config.yaml
lr_head: 0.0102
batch_tokens: 131072
doc_mask: true
MLP neurons of a small language model. Each row is named by its layer, matrix (down: output weights) and neuron, and shows model dimensions 0-255. Each number is 500 + 50 x the weight over its row's rms, rounded and kept within 0 to 999. Numbers have three digits each.
After each neuron's rows, "raises" lists the tokens whose logits its output raises most directly, leaving later layers aside.

L4.down2586:472456459431437467453469524494471422525574596514491558524466540519523505526496508588549451411503525487514522563562486575498476498459514488519522433540470515404487472538591578622522463480429481577576423445409473476443380467493473473506537560593457603506491554512659593625528512457424503557530577462502547582473504536565576502582489535491421524487528472488419484490526518580455424450521475627480486518576465437479488435581480519472398553526511515476489482576474480438554497506483529520456538460489456634522463478489566481475475535550470494416445458510511432454422539461513508423576551476583536501417466445518478491491426447553503511496541408543590567473559587587503503497525581518508449432463551425440499543487549476534531503530495442540457526518546544505453508440460531
raises: "championship ", "team", "team ", "Cup ", "champion "

L4.down1389:498473521493563441463466461531419476450550554513450555534471491543451460469508523554456549559500514461530526446501485457511533503495560479418469498471588475490513442517531453546533573464587580538540475525467493476537536466460501489438501559482397477394432500490494549537527523463460488518463554488451528487479616466473541551548542595460525477483448475477487478506440482468480499442454451443407535445652565580536469526503557604464532379579555550538562503523592464523520521495408496465495508427437440433532568469557474498461497462518469501486592508446541484473507410447509529565524529501466535557474459508518448468482424520556520522403570501451513524457520425456502465522531490554565529413511584538477505550516585523515485458588472498537497461508469550567513419468488525
raises: "ï", "eks ", "ña ", "ch ", "str"

L4.down2054:508502482523493497479509491460497513515474578517504491505468486430460470559504470450514453626328451480473538602427443524484520536473544489442442483453498531503525479548515453458430501445522513478560566552630501547492508524510482491564619552484484423436598449535410511543418508605564509479462422517560516474388539566495492613448599504548528509595548513485572484504516583564537426516529570461513546467476534568519544439452534453528493418526515387485550508440438427370428534546485467437494443502540522365565440507455521545526488568517440549400536456478502489524461464487535473484527564497517450475477509499416478594442478452523507635497529550452525516561514490541550490480515517496427550481579410502456487469487487444508458471509494607545601546572455525557433431458457487
raises: "of ", "Of ", "of", "explo", "eve "

L4.down14:436423412481515498612514453521460507495550526522446500466522501556461473553493563520543409579574628496462459464556459505519461482466417501566473504535481479455535548407475590475526543439532488502455560587500531499600512475516566427422637588480469511421445485488398503409583497531534487449523526503556447463509505486494568431458552507532449446537470453431507528537543421579432528516552518582569448601418442519422555513497471530409597532478536538484552422477523494534503529552525531523472539464496537601498481470499514516496423568479491487436541506569496481496496489513532518599536531541480498466615423555422471496477480477473539513500477473512462468506531554482490528466485462404568561556523465440513437394466564438497451512603467541427431580509446476576471496519610538
raises: "\"", "“", "ate", "\" ", "al"

L4.down663:520606464547533532483489588493499641491482581469526507589593511563571628525575591432555502533599544529515515488482551403425548557495530404507589574501552452525527423572537521473527536439457555575568462515498436479489450461467533524540539494570489501528470605538501511409454472562492522456497449520515460467492492450538456511475505620549548580427490459555432474542492493472429533463468554543477458561516500515525520508525450498455551443554570520539415490374549519536521530509486562496547393450536624593475430494538510448448525477468442523475583485530459438472482460475463457483468580464460499378488453520426470512475543471433591368501547465467533477569540519596549486525506522532484483595424572510481517422450554431469462600541477601531587475576547541550535459421500488
raises: "single ", "series ", "single", "limited ", "million "

L4.down1589:568521465525586485427482461492440579624510552521460504499499423479520526486470516530499494431428487475488575601537477513465475492555510549528527566414426472516453556525506539571466559503490504478546392562527528580529497424556476519518495538423521435545509552561525550529553534471509529557525546535510425431499505529485499587404500494542503471615612559378491552369483568595551445439516520558536512455460420438416503510422543473493523527521527539526522404515455585511584622444575549503584509463504599585451513482533471484536626501542528541422491554527631481569589431447442400467601483434536561657480463578531534481521423473581494433481584584477486441549497510461448583587568445554480543481437495526538451450508512492485538497538540489518606552446556535461548437497607551
raises: "whose ", "which ", "whom ", "featuring ", "ony "

L4.down49:566478521502478547558429549385669552471406445507503459450476518410540398540505494529601406461484498546584515428487567523526424486558506497470480490513495490422559483523490460567508476470503434454490466567535446589447416519459558463485508465567514523476508533451596536456570572423468578575546448472496519547446436437459565505544512487539428612528551538463549489361563439487538486408511487554417497619542479492573567484461532529491456440443522496460486436471451395442443587433539506507546518576459468572521558485489428580501471530426449487454531464490503545493499458406504498452478470444467524571519530472455447454513472549563385498430524537489508512458542554574485530524509572461466495487541480383555381539478461608461522482533492484458547418511506552540429482438472470
raises: "elections ", "parliamentary ", "Democratic ", "elec", "Liberal "

L4.down1731:531579442470516631427534546460464427472538590539497499475477442538394561536524467490591502479512528549439449519518474553517580480476440491455559460440505404449631534486491609588579468525566463563551468425488472538472374457529447573549462538489506456499531643420515472583509517529398475580591448498524535547520497501538613572515613498503508537496478580473447489493534571547568401584572464532448524538457522520508588482511527506455461494574384461501495467542534438509466511442597437538439454469576371562536523520587540522489502566455484415431493495595502427513449561479514596502476536455546625451424484535468452423577476501552577466440530549523537530466571502503500510453481510501478497523351577505447503539582574537470501477429489569527557509479499518552523401509571558
raises: "Championship ", "game ", "Tournament ", "tournament", "league "

L4.down2305:524540457511539593506448511543452496555494543488540464482433489492532477530509455443541471496554564533509543561543519435446491525414528445470507594488595550559490532493435429546495522535544562544514470469460434480475497471438453408483510502503510506467509512499500463436501406467507434562518502496485513501542518434448440496452563643543499456489484525467456433501565517437558590532406475478522457456526550508468510517600453501540536504582583556507538451450504558500542505451522497569538587514532534721525513475505501600540469523445567533522450491511493495456549547516496494505496538489529480506459526420459535462487438555467536409492485491520467443437486483419439516493454452453529456508502470564434428512503458474526436474467517562539506503478509507509501494476454525
raises: "June ", "August ", "September ", "October ", "February "